config.toml
attn_scale = 0.177
init = "normal"
beta1 = 0.95
max_grad_norm = 1.0
schedule = "wsd"
final_lr_fraction = 0.0
MLP neurons of a small language model. Each row is named by its layer, matrix (up: input weights) and neuron, and shows model dimensions 32-159. Each number is 500 + 50 x the weight over its row's rms, rounded and kept within 0 to 999. Numbers have three digits each.
After each neuron's rows, "fires after" lists the tokens most often just before its 100 highest values on Wikipedia text that the model never trained on.

L3.up318:523454594541488517477483380509509515602540533496490507459467501457498505576548436445502484421537504604476360535581479514426561511492532429528440486520541371489416436536462521623535511508556499572471380550491527451545457552458514550540456511438495535543479483552518515468528553455536513587457479458514555435494544478466486530500488494501460488494416535544490453434445509465526487549383
fires after: " be", " wh", "w", "h", " w", "av"

L6.up417:490427506534520440435519477568452494541526480479534540459571612485494489503477458558559490565461482542447463517530502544491525528560511445506452545485445459561493490408465487620465547555553587467522463528498480500528470551544548406539525539518440544505522543614527515450481507442514565490472388499536543550498442518472481506469419500556508452506506501541489482533450419395553561430528
fires after: " b", "w", " B", " be", " s", " w"

L6.up500:529614476468540463428501473587508556453498491519447393464486564506471454423512401519531550437518492489572524510509541502520477477468587504449477506449470567528510480386531487499468574446487443435564508537502495488380536558541508363560537504513522443575538525511464482572550462539473530429534553620470517417575517389489436508483547563491485486437443564480555465516518621430512418581510
fires after: "v", "iv", "u", "o", "^"

L10.up293:448470576434576443429393570478583452469487515397610551539563483494435513464496434503502456466451457514469523450633473468483498431508536490491491496559470519488454427577455478495400449483553531430473561460498545534422470400499518508562424465463526531508507516621502549496431554481496551506532523498448445456502501528551486459549471518559511548483570528480542505511497487405482553596485
fires after: "es", " ", "s", "c", "is", " that"

L10.up764:491458530469485547476417447498481515516546619414550538527464485422603493439421477447473396558426487522552520483563445493487527530473450490617432569509601544433555396474509476481502446574465548581407456469564519500499474536435530517493614483460524467378496509510575614469606435550430530516528533526445492461472427486528504537502505591440473510509443601602559498520466502451500634518503
fires after: " K", "k", " S", "g", " G", "am"

L12.up435:419428485400591501402574509494479368515505524473411475484550503426473528508577455495468473496519468538474589511550496510479557462488510476472508419471498492440449491451442455411529541512497523558467558410444475373455552485490441479580439490517417528527595573562476576563454524555537451557513397511563443494408551511455601487628561501455478527565549512514483502470587547578510495586439
fires after: "l", "es", "at", "o", "om", "ol"

L3.up209:501514479521571434520532464500519539507602537486481524541513500495494390471522610436426560592517504490574419538513483467514495526472518446497470413524493513462505532454447542567536540558453458495558435472480455538528510458471404538502515517435500432475477464542465507478429425442484521481530548555506533449525554490524555509575461600392439514533530474525470509407462455490540576564464
fires after: " be", "re", "og", "g", "en"

L7.up512:476534543482433465540513442581441522458539467579490620552512440505547457488415523504570453544557474501440535517521586499459498492554630449444453517452457505476553571539480532510466567508542527448498519547453472471477529497528534473601458495541585483491591440611511531559491426478536505463492559489493395458548536553534539610484499465496469484569515509577448496472456542535426542501507
fires after: " m", "v", " v", "ak", "m"

L3.up399:570525535601462613460451494523538467439475470503465466567504588537505459497508464529444515411416516471439454543460421548524471485551524532519516505430469535443492506432561469458445521591556514459453499533482581527540593461453442491505532605487581462489417509471476540582603519467566478517645545489465508516519500494461547460485423441605500497593463446468561470511618566526359462518568
fires after: "I", "-", " O", "O", "\n"

L6.up27:501421587539504499584553455521524572378487528477456456421493492533503534489474463537490483572430509500556379437502499471634490427475508595413501539522466543437518586513454494514555566521531535532594533454514460419551416498532545451471482442558475494437504476475459523548513576530502493437436500608526465471608438521517513531511466524547404540559570467556549569528511428505480492462490
fires after: "n", "in", "d", "ing", "est", "t"

L7.up541:595511501492529481548500529549544490509483447562568407563498574405483541499470518518409487504470397454562476454504429547522429480496506511498567520573452558558435597498528593477492493467479444427523573532598537503488441484583568429574555506493517463578512621526516524546494519401420462583495558506464512484547571452539458529550455535469527463452493426525487427519416479461551525407483
fires after: "i", "e", "u", "ri", " St", "et"

L10.up275:456499470534457554525395549549511456522559480492448434516538485423451477517563464571536480496477532480504532514515436493507550445470544534456473576492485534478428529530480485491550519480516499454629572539532499545490485534507460408378545514507452389444478489554514473495571547509518613522532496431514479478528545601603498434484492423515561503519475390507549399488433445486470497610532
fires after: "s", "%", "p", "ep", "C", "ol"

L7.up698:583480462521617495500508604480539407523547439502434523588544491505449435572418493486567432581454551397434487518488538547486560526489610475478474506545438523521432476556486583512520507505514464538424469507481401571495493542552459587401502485555504510508545490464463551450467562475559599481551479548468407498460520443435503472473503465341526540513429488515471475599579460509413446461486
fires after: " h", "a", " b", "u", " a"

L6.up354:474523502554504454559479405493456597493473491484536570516508479513544550368567515486517473417525566499561523529426581415475510428470476479517471452385491456478477483533581500536534457442567425443510419420522469455540570466459428546499553515571449445574501514538491469508483562376494455555605467533644471453520490508495457477591468517534382502423604435486605489507498433560559441480527
fires after: "en", " d", " D", " was", " t", "er"

L7.up343:519483464381478587484575520475578488499490569574512494564493481406443495502603438462459609501503419461493543529548469418499522497491519494534526553544496495542459535570520482513444558603439496536445534494480441507478542522489454444454446461537497474510468499406512547480420591472452464496504507502481572467449475362548463559481483441398541449468433485612630532450487522440501463502447
fires after: "o", "i", "l", "ol", "c", "e"

L10.up154:591548474460560413403441547454486482594594553419525523487505459464455562645429546596526496547453519569520481538455515432507514521452559514512520471583438548498441525497517464446490476568462504531573477567555506538463507455593451509499511579536447467518477445459478496510462437545476545444475480456533461479519591454504521464449407554341468527541547509504540474565488577553505493464541
fires after: "u", " h", " and", "g", " s", "at"

L3.up537:523557497481525530450457476475489425393470567476481584526473483458483555577611525459518628516505540538534511433557395496554557499515546454412517413454555621495443490451428534544491488513474562523426597475416495446550558450542508468431504564458572528523525451472444520456437483530467542519535474442605502405513523496475459482460424468487465516552497584477420567457545419573551486496433
fires after: "em", "b", "el", "il", "ab", "um"

L10.up502:559463536491520514488502551552470498503394495495483538574542530427514525472484536527504620513496487513615417432570478517579450437449451363458511545463520462477442535470458537526561526456485585429426556535608462434510500545479396601459466566510461568500594601476567537515557513523524460485424558529477541543541502453538607406488364539433534431418518470498495514598486413523444510577476
fires after: "le", "ed", "ud", "d", "l", "f"

L10.up158:530517549444468392549437544397445549481394494512505472572498532516575488424472506428564488498522542519490444521552493510489529490489541462498520536477474550550545539443565510542437534486580541546506459443581478491486490478430588478509462498445439477578494503520494495578489520572500415489543448541530481502453495538608486507510545460537416537519570415486616524408484500472462539414513
fires after: " d", "d", "ist", " st", " se", " D"

L10.up433:527519526484518539517469527356566597470605530414443490544475553510463421527516498548444456551539539429562464592543437526570502514505529465545438461477479461634473511529542495534592443493525570468490520528491439444472524538480532514487508568524521438535460492589532489579563486462590511583505472444489568468543443567489495475484474405523537399576457427420515395527503481500431474579471
fires after: "e", "ep", "r", "ac", "p", "oc"

L7.up560:481517519475563494500455450585579550465411545511473458518427485552574514549496467495525440495545511516508498479515547443408484524458504543503496503492506481492481487521466424523499582601472493467562383495506496554429508521456530550569440528471496532490412506471410524492547514560430481515567515481506545452442459687456461651523536476524555389543455557431543495494551509592492433463481
fires after: " in", " o", "ur", " O", " In"

L2.up694:550543564558520543414592504544445541499469395571529507558538566480557491424419511538476479481431447472488416523411487571494518433536596521570430562508470348542512572498518438457475468555518477497463509497504491444523529546406505552551468508482545466518472494484515500583451527494432446459577453530528513387492444524441539483517470386473471563501496432445480479439538530463530429491505
fires after: "\n", "n", "-", "u", "(", "==="

L10.up159:500468543446540599525520514419551403472483474453515549559486516451531440516490457456498473568482460479532595479571513519526521558511429437481441469524404480509380540548557488527497512428463558418473452479581552541462463401554486525500562446417467559560530454515493389425460533558442422553480492471446525434459586552495483547435471504542464542506580501436553502529434420570504524596452
fires after: "a", "es", "ro", "c", "ed"

L10.up221:441463536372471565506540510503513367561470477422478431555546468490445489558484468493562509470488604453558501515494533473423544529519587489509531409469521570560551500469592491458583489556455584478522479443541400480544462578530505407554400510547452498536462572476492499488470423468440504440515477573500452474482477533482516368505426587540503502570470550524439566524543506538482598598506
fires after: "es", "at", "ol", "a", "f", "if"

L11.up137:563555512486504487577495450590599399539555526453482418405480487612566395453477505443547443520495550502514470450554494476515455506522534433561468458485476441568535542501465498498412531484510474519546465494493555471410409515382480436475429550491483511488415440471482541524477500541546436443508488433558424540516569552564474476509448505377531518499559549574552526532466488520479579471485
fires after: " 1", " 2", "1", "2", " on"

L9.up380:439483618439604601502549473474551426410461516530464543380564492486539510442545483600568566440501534554470505505475492531555525561525483447480497440556384424503475534477577441518535435441565535532450558500489460480482497462463497494469529466498489594566559468467546473488539482426561573518544525479556433394530508579550565508469437493507556531535519478395484558523487451562503495523485
fires after: "th", "es", "a", "ul", "ain", "ber"

L3.up670:590380502469566428500469481513465536443501479498481463469529532477521595465448411408499453474544571418482542495464513479530515459496455572522555576550609493471507443496505486556514526521512525439445543500494469457456430441546521536449522444485484509452538598460562474448476466541439476483481551530515545515503456594544528552467538409439501451436550521498475507622495414558373515511471
fires after: " ", " f", "b"

L12.up418:490479463492495498461486476414490545489463573534420431456539499496526492443500579542550441581552520556521594464403475555592439477475510555540373506483495470496573440505459538454473412528518519514632502483568522411500565499584536517461459436619488514552441504532462462427463501591412505540448440523488504463448450515462554392553458551563503394514561564463560489482507422527481528519432
fires after: "r", "al", "ar", " al", " Mar", "ber"

L3.up277:527470537572414479535496493425622491462492437464477483551447602625601510452499496494481572526538576455504490517467584544533470422569505484448397549488556455432495472451500584440478500466556485525520516576543562490472548531565516454502511392498539504515465449465547530512467481404508509476551348538511583519521539489578491498495531447555579573514472523502513509400510488436536402506491
fires after: " ", " con", "W", " in", "on", " In"

L12.up121:597421505512433479517446528452491555546519599531545485416407536502570430449509520574480467495483617524494497427553486475621476515435450486476471529486449420604494590456542502459526480545580463430541436545555444499529502595505583452517459493579513492551508486474557587560473571482539505506557514536550481450550437591475452455469477466585398512517424450488587529470444582546548415492408
fires after: "s", "ions", " d", "er", " re", " be"

L6.up623:506422504522531472524449568573409547543520452513503460501504510530485541430476503507566486448608487488509544471424599494525439491503566505477457485511505417407485394516427467513487505478477583532572497438548505504398528597473511505479527497585411500438539555549493586432491494465562543486486516524550422453430443488575525420488432504440513435552407548400540560532444469550428420538489
fires after: " ", "r", " ar", " Ar", " in", " Mar"

L6.up278:447441454450446440463497621478564530541435503515490486500546535478523467459461491390453450459496516464499442440484529501454512519519532455523525471545584590477502464471486519505492566543578524467577509441517429422518468572547541559418425418519513496633479521475555511495561511479490594503541446532413460546437507572577535544470453536524474509492502459529558466418488470512594410540458
fires after: "d", " D", "ist", "m", " the"

L6.up0:501487565451461619525532437469464501541485570502404459552498430500468474461491502553503537452492520522486567440469489444403480472518544479589465367541570450483600392578460471522536561478474551468439507531603420468500519445460530511530528382501496495590568469534521498602532488459423512481616466464478512483500480431430483442555476540446386583510535546537484454462439498586556502481517
fires after: "he", ",", " and", "at", "r"

L9.up308:429495597457467415507489474564514457539396530502497552583452469501558419494475486488470508530563538521637497490497484496538461459521424443535571517454491466576509458479509501517538543484444507359546468531417557524544475451456525606507386469502539565531467459560453546539427473556444533473568462496452529545538493596412614478481536479541495488482511525449542483528509476511503494595449
fires after: " t", "d", " in", "ur", "or", " F"

L6.up307:520499510430478432492507526550478503493471457461476478506368500538508396434470442503461501464401594495410459533464553519496497464510450489546559452489538481536525462586537537509514577621504502362625573527444541456435469527620548373582433488530466521448444564513526461490471532558373545525562470515521527482489399573426577504521470430549502471467528482550563455515466532502426546495489
fires after: " in", " In", "l", " d", "d", " of"

L9.up504:528552522439474433409535556419585443492522531552391524596472534468459454476532597495582539492518340552573491568435481452439439575470574414566557513544439367536435545503455435550543548468481516431467485429494380445464460448474524558479441578514469482514526522525399588519564501480453549482523428494515588491481588556512448510438451441537468459489475462442521533511462495529502514596545
fires after: " t", "ap", "es", " p", " P", "b"

L6.up629:483561486412457483484547522452594513480398520499504420549478439443492516452514554522467448482603539502670522483557536538529530436495505515458468488567534511458511442508558487530566577435525483382443463497468439399501554499533468512561469487567558399571482490468461520496575472542529464461533476524603503453507411463444567504512535578574449507386505507573542523550519476427484545515532
fires after: "d", "is", "p", "en", "ec", "u"

L7.up571:540568530515489528509467589507479455542427423492530430545479544420499516482443466478497623525501466606448468475524547454516482446465551542500476585529462488524511523439454504418528495458585538443569556484513437557529497498509488385540618554384574402501592447495502584506589429519464508495479542452513508455541466468492474544466471535473567507351501599578492527498608511447559467495450
fires after: "s", "c", "r", "es", "v", "p"

L2.up430:575466447524436523471522479439448531576491470502532415519530489518474466521547520524454514546580510549513523552492543458429530544455534512497507456556508504495380447474441456560488530513526530505487475508570438532489493410536437539539455523483559531511563454544476508482457441521486496514537473511464543464425522360564551558622534485441492456499512502509422538519501548462542558508449
fires after: " m", "m", "re", "en", "ou"

L6.up440:530500478495450491480449499573502539541423453467556592542440447491564469564486598494538517596500391542508456539586484548526475394482465560528469457482500574519508420488497444561496576518455634554455453545514576526530469427520555520472420471427479566514494524463524477522505551527442429538518383476596534485543538432483515499506403458497488377456479496506471457432492482473512499538465
fires after: " to", " O", " de", "ro", "e", " o"

L7.up708:492485476424572472414562475477558464617506381535428488484533459583449426549522471574511447550624498473460475529477509529507496433433444524472558473504497499541435448483533498541539565563449485442501557497485476604527530521605426518565471495399514514525403506459532499438553513495533532492502384505491494620563474513529457529531451486489454521445450512409539525610502471599569454509569
fires after: " b", " B", " A", " O", " E", " a"

L9.up377:427569445466528508526456482570462498475606608509485524503529559499461474505454461578483487501489492530464434568501520603490490571575562464569502528466448425477362486456634408473465462584473578487501440550522495457570519509522521606559418501427516501446505503491488484537476470521470514516434497439498451525597454444584460582491550609561477500496441527547563563453464476515512498510462
fires after: "ou", "v", "m", " h", "e", "im"

L12.up151:530470566560524471565511430570501372486543461474602532421526550525492431459544532418422542577488483570455480513451437458578460479562524395561592395549426502506582517487442483464527607558569534471513525564436463548497470453484484475440397464541482479511564407473560525562465448485444551522496494578553547448507563460459489507515552513405503537394556583544543545475437598503545500461508
fires after: " 1", "1", "b", "l", "ra"

L3.up112:464507482522522522454503510599456451542508553628431452564552521446512381449451465560579491485476487498449479449521570528483483547464540472532472527430511510481597453501392546588603429561532502436531539494572530396497544543420430487544564590545449521529541500562518482524525513502475416447476536585475524538502444460559436456543475511511489372490524417456511469548489463529393469491522
fires after: " ar", "f", "le", " Ar", " comp"

L7.up62:442573507537464533486598603520513564580451479487561421541511492460504527500519463534488562447523476519511615517528498459505477482511530513489450511501540588534432438539482433525538454383470454528522578468564500626480447581499503434517503452527629430465401373555507510505512518528388509457508485537470519476532410454578393504445429510455621558397524505542484453494515530410421425541491
fires after: "i", "in", "r", "g", "c"

L12.up64:504427503477485559492511580456469515554570413480573513566529563499599495625459554509587522467472473513406504492489589631459465491527458510508407456557500525477492521500523461514492513567505462416433508447465447492389466451521471544484452499511477578412565452491494513555459551472463481478431484450488471518486506421434483526434525532488486547424455473510549445546561600506460518494452
fires after: "a", "o", " A", " t", " b", " o"

L7.up727:564544528485503467472473488534567484518507501487445547504449470547503505516519540422517520548633554536508472573524594527451485542554535549481450486461578544584441422538377536457461546401527493452546554466423511539451505546461499451541485554534497530601527531461557551552487391490537513405489615563512502472502608540517393520485465508457485521503441399544557532504496575514459505425509
fires after: " v", "v", "ov", "p", "iv"

L7.up680:503482514492601471414480472526636535562485479582465498534437549463448502476540545538565447521544535411477498572528537466448508465470502425517455378473415477514535512466510523578465506549557509465468471505489492477514475390571430566549552567537540526570434592424527523515483516523474467492507495496558369503633466498570496520509512463434444485543531554484498430586522538410532428563584
fires after: " t", " b", " B", " d", " f", " he"

L6.up525:475568528475507535518451475570558530501528575409439403444493504463473470460496414474539559435509509591519463552635553451535452422514494456480519442455519467428465544526454449495534415493534493488465424525406458582454540520440515526544528440556524572522534447531463478412525432511549430520558579580376552416553549504406435518494519517499467464560492464631483531448582422530517396502411
fires after: "p", "y", "r", " ex", "x", "th"

L10.up617:498576558470475503511452497417449480534498487516534451539563558533621501570406514446526419452483491523555518496496527480455567510504558487423418478530526518493410483449484430488454451419571495471471478449562508506591489430527456417518516474471475481490485489512587533449510675594566476490484516435659566479500494471513435467500565483516530481461470493495535472534494483396571604531535
fires after: "ow", "it", "\n", "us", "ct", "t"

L6.up414:390475501404436498495458493543494525541491474412532539520440531475528412590527565446498514436547504503558521440582519552514530421531482420536561522491576564511511528507540466588553475557441371486458528497485569512555534516505478490524489453547484599564514503476572464465513549515436495502498445532534596440513581496432487483485508605496532464442458489518492510374557528510467565435503
fires after: "d", "ro", "a", " pro", "le", " de"

L6.up88:559542492451419544512440490597542470487515588476545459453588505499525440527506486511363612491554551425514510555552588413460457476479575447545541536544572455510501505489488472488449460551497495476539591512424516528590556506534523488483501496517512487554465500526515474544547543478545451517489517455500555507550536446397482526452445520453505427509429475599479550500523461517496502545450
fires after: "c", "r", "th", "l", "ac", " M"

L7.up304:553527431510573509463460522407469511502441392500528441502562453466498497540478588556444527489526436465598569465542512546543488467539462480569496544468449531584375507547505474555438546502403516588572442463551488503470553526532602478479504463432430606432577535394568513476450524600444466536557481581525522537514492511434471553432425486508455490495471469500470570452496589540579465472425
fires after: " a", "ro", " o", " J", " A", "i"

L2.up558:454445539443501506515456410503527445580511495506554534610545500430485578439521462597485526492493541468492421528466482370545474454567475538495433545522503483481607421494546446452447496459509537543524555502623585400525506522562498458513510471451486504538523545502573457516476490568513489511510433539475417494415581604543567558519608452509408457462562488455462579493466461467517546411465
fires after: "un", "art", "n", "il", "d", "ou"

L6.up300:585549543437545502530461481508609456557475460533521482566559527457531453531453540494520500553506521495536455555541545436525544494525495487509558533497437450498472559628526597483504500458556517447468495521486574608485493443552486541509474517547368472455507500395503456502563522574580552554549473457507450520514634354551461541495495496503440490485510541519501548526432459559487442509518
fires after: " a", " h", " f", "c"

L6.up399:570461468517492483472468506483422505478553498437501572466538529556403384493390569504418501545478505463456429602508351512487509611442431575568447592453416537619519519532482454542456537487547552496551447407475591530519538509467638533518440492581420472484530491446503518520477574514502524497584525495535545436512498468529478560425425561444525514562533502491513541498453567470443473508464
fires after: "e", "\n", "re", " f", " de", " re"

L10.up670:489449444414495446526538515489526557433587465525493518472427433505442477403498470484550465605506551507475514559507533531481396539482626544480523448567466401559473467533503502560467594526474499486475514475453508479487580509517487487468546603491554521443478471515512547548520567480410436553540362502531502452437495548481495460516436569474501379497558458492539525391485581488420455503577
fires after: "e", "v", "ar", "c", "er", " se"

L7.up16:500443489461515518406507499447479546518488555518552608499561439469448393515559502463497487528542553488585443533462575464535450542465525435479477515557507495533518447451544454564497555551595428502471505460431440479459607484459526476540521497434534424582515461431601470476527549410498430548649402491579447403513465467530478413548425507452588550466482453526566487594518519459493512484523
fires after: "er", "en", "c", "ran", "u", " G"

L7.up210:412460544479511488533514429525491454450484536515486511503547534500505542464512416505423520605527559523542425552434446424570447467507465469532518454471528442502578490585500518472474535573459595607574590476476596490488490579520518468600519461488533419532463563531463567431591445443433458431609517587439388482570511417468484570538460490525397463526529551538496546434552577572483496562445
fires after: " N", "z", "on", " n", "i", "k"

L7.up506:485521564528467474513504423476445545446557506526516481438474562430596508477450450531494507481488451496524429562548462523449517486494616512413552578529516447573439485453450460522506563620547479480460400427561470524490572564406446490496580579535485527495479568590555472629528567520432534463518390578561461487495509510505511435514506503444501516465540450503593568422575472552544536517440
fires after: " re", "e", " ", " W", "W", " E"

L11.up213:420500502527476506463440549461483516523545614515489419537516511432476525512501643563521536525442447529467493515517473484539481592541471451488505468538588492500413584476497570457525476469492487473444427464452432437493474565560468519540525489571474498490556504492513510495476568472582538442485476497524461487526510579526428396459441452461575357505574545479464533460493545504493556437470
fires after: "re", " re", "es", "ge", "res"

L2.up708:579445535441480458538570501509458533485513509437442514411433516495523531507504444538476460479519489318463507525466449447529449567478368501562480537541569474512412475566536497481522510537524545395461508456459445508579552436499502538450412490577508484531621625423529471420597419473389510498554481484477484461515548452578566455501593439521480456520433474499511563530468454458438479464515
fires after: "b", " b", " ", "if", " S"

L11.up712:493507506537400517432507443572457513491465547452553439439600515430524449502505503444500427524427519441476455528510508467547450507433530453441499455512471495575537566496435447548472466550455506414536497564478563511549548544606576391410555543556533504595539504488499530425533401577590511511536524604564482483516568407453456512453494551553472453536548434498433531542484489502494509546472
fires after: "r", "n", "ro", "l", "u"

L6.up260:572357535461444578447508531477579560442448404567480499441524533548515480502554453509509529522558558399561555459584544601534403471465483585598492487452532496511501464473519476551471536377595549526525503528526505493498494506594477480467530588530574485552522588531473569540491488471483493457505423512518469500561494528437479541475549487419505505550408533642552424430515437590487406485512
fires after: " b", " d", " comp", "on", " D", " con"

L6.up25:477454478458464493508526495491489479526521541530544581506477479471409412434553567442545470566499490553434459460477526412572548571460463499582531549420489505559556415539483454568398526410509538530548483458600498471434467528521550484503403442561462498563567531508522532516514478492498475465489459502493450547590551520545545600446554517494381532426450478479555511549447499480529515603436
fires after: "e", "v", "en", "ed", "ou", "d"

L3.up127:487586530478486527537554537520473471577580554453422483552528447541466589541461412561444518574489491489490425469467493526380517511447504493646430496423548396527400531569488457495510544410577449582505488575530501628462487488443439459455498461413434447530401443489505562499433550423510461564424527517549548528649517511513460564521477559477535551582553529463470541477458482480522515494443
fires after: " w", "it", " W", "h", "w", " h"

L11.up141:479378496523485479505483569503530546521529482545464480542502460408539439472488576490441509599528464521510505505527460566478468524484417545587505486501496587500549467534478418437541506523473592605493479514458472482480570557595495487523558484552451368403574430542476598490526526548448525481482609473504492463522488527525496504568476590476467470546551468580617471496521521470472474606534
fires after: "r", "g", " s", "j", " S", "ar"

L9.up234:439449532450626445479468520448408420517481524515387470497559457550530422528516554560405577500506510487520437572496519521528434553518451406487539483512518491529469541537531463465511549520454441446494536448464574507464454528543580417587552517416559447432454519524481527467447457578459540468424438647406487520542444504592564566506538495569522539481583528454507459467470574571536511569463
fires after: "ear", "ver", "k", "v", "z", " k"

L6.up254:475487415525561471413560506515532491504426478649489487502505453449422488558476567542424498568553481560481521494428460554497553470554546536541447411554542567500582440560415416550522569518475499545559489458555441453430430544529579482520482514579450629547417406560518569490514558457478442520512455524531432485514507432486424466536506539504525488477508456458529539457509411477421507462446
fires after: " J", " al", "ro", " Al", "r"

L10.up505:529500581477472532528484409478469496526488585583392527560529585506559542473440451519568528456542557497496541469487448567464540468419498486483514513497477457529562449492513456595534530448541552556484447551463450506450504500518443456464491490594509488593511508440464556567418489443460517528520567395474425517428575494488597488505484470472538654466461562432538426440424466572488505380574
fires after: "ad", " he", ",", "he", "d", " f"

L10.up643:435470523475505424608515501494539472472448546478585477452527582534509357613556515556489642436462514391477464516494509518453471471473501491487523501573512515472482457558548467495496544546439552486544512472590468518523452474521490563500582512533510496438505552521492423480565584445528529374431500601560376501567509478579447436593429484528435558556466452468423561447419509512456526442591
fires after: ".", "n", " to", "re", " of", "ing"

L11.up155:517501492464516531534511441502463548508513582564573604480585460499432460539439502532471436537466567463594490425470535515496525589458544458474552486521581509531429505506570492470493576399493594481476565443471532475501486553542544459495471542461534494616511474412499547549405510405471451542476536499553450465454504469523549505530604507446538451494470523554546508601456483417506486492494
fires after: "-", "e", "is", " de", "u", "c"

L10.up46:503460506447416474534439522584562563505528543445472528560484469480503452549499513411558594547508528606480507512518500510539451589507492462469500401483473529503507510468453529518504550632571553455530605548454495472487414500427445509418491445545537517549524431547505407558449453497445417493436492519630467592518578509443497518448475513537577537477510502501556380480466518564574581505444
fires after: "b", "ent", "us", "or", "l", "ost"

L10.up399:439540545528502518516541558539529556498551562498458569531589505558586419506521525542412457523614442481503453507515462480469499572482536474536556571444526366591493541457402538564456517465528441491492503469522485517464457385511520486537521539478446440463477577511550481492533430528546514475528504435422432541450483468552407576442502554518506424525567483544492461587506459555568553474524
fires after: " p", " 1", " 6", " ch", " W", "ver"

L12.up111:450450535545464419515438556536560514584478486523444477464557557446483456503502419514497452543461471535562566470473518621400507448509409582399452544504419439544394460492471501611538381511507408468583431569567451529494472547480470428550459516533576541367469527587452570488522553571541482504454443458490522534489507478514442447464494484605522635532467437487494499463530547433464551457608
fires after: " ", "y", " s", "us", " w", " f"

L6.up517:496450521411527369379490507544464539481591480582474572541488523553502448533424607528512514413443425481431567578538496484574587537538584383585552445447488491513460580498459582500505488578561568507411527588455504455496505468540466515580534544454448512530476487533598482557498499540521462544514446459502449494538485445480405451408491504494495436522446531455460560452402490511546491369501
fires after: " B", " b", "B", " A", " R"

L7.up141:537485517453495458501544495461432491558563569546478477546483517585412430480529402504556440489491534547437525527473522498514538572488542584490440513524424483538540522538480476538459434453486469507487497434437383592490512510381543418465572511527511521568525525554546520452412546467535464463506534589493467504458487644532566451550515508518501550549472532528476447476507516469456586495438
fires after: "ar", "iv", "an", "r", " "

L10.up134:508483515429444530455443451354442534546521556526518403419506497527474464470388577527487461526545490435475462535555517453485437468475574528560487505536498507533570503499535558453541546517477482537495430408412611505534533614411533457555530525542443528485497541557503539534522528551521519432474481526553497452481588519457480458426359459478418432475489572462508518412504445545487407426469
fires after: " re", "re", "e", "er", " P", "P"

L10.up117:441482490482537469501553435495392450474604563494431507523441463530568475492595421550401517531405428459397510470448563479423533525597476438545541508428434450444462642453470465449410462442525505439630488599521530538498512553522536466495514497476392489553342521556484453576501555449519512559391609561517500604483493502487508548446534532489512485499504542495522457585535513552481534566494
fires after: " W", " in", " N", " D", "n", " w"

L2.up120:481507516506464569548437490512494484452413475550511485543510522552523548536532438525515555505482538412538417453490344510397492538526526432440474529530561489509449486516542593470423512494462451461450596504562534526485568452472497509477468509575623470471528466493489552403510444474442480564489421560518468466513568450445439492512449496583498450611383566485411494545411583475533513615554
fires after: "em", "am", "um", "p", "om", "on"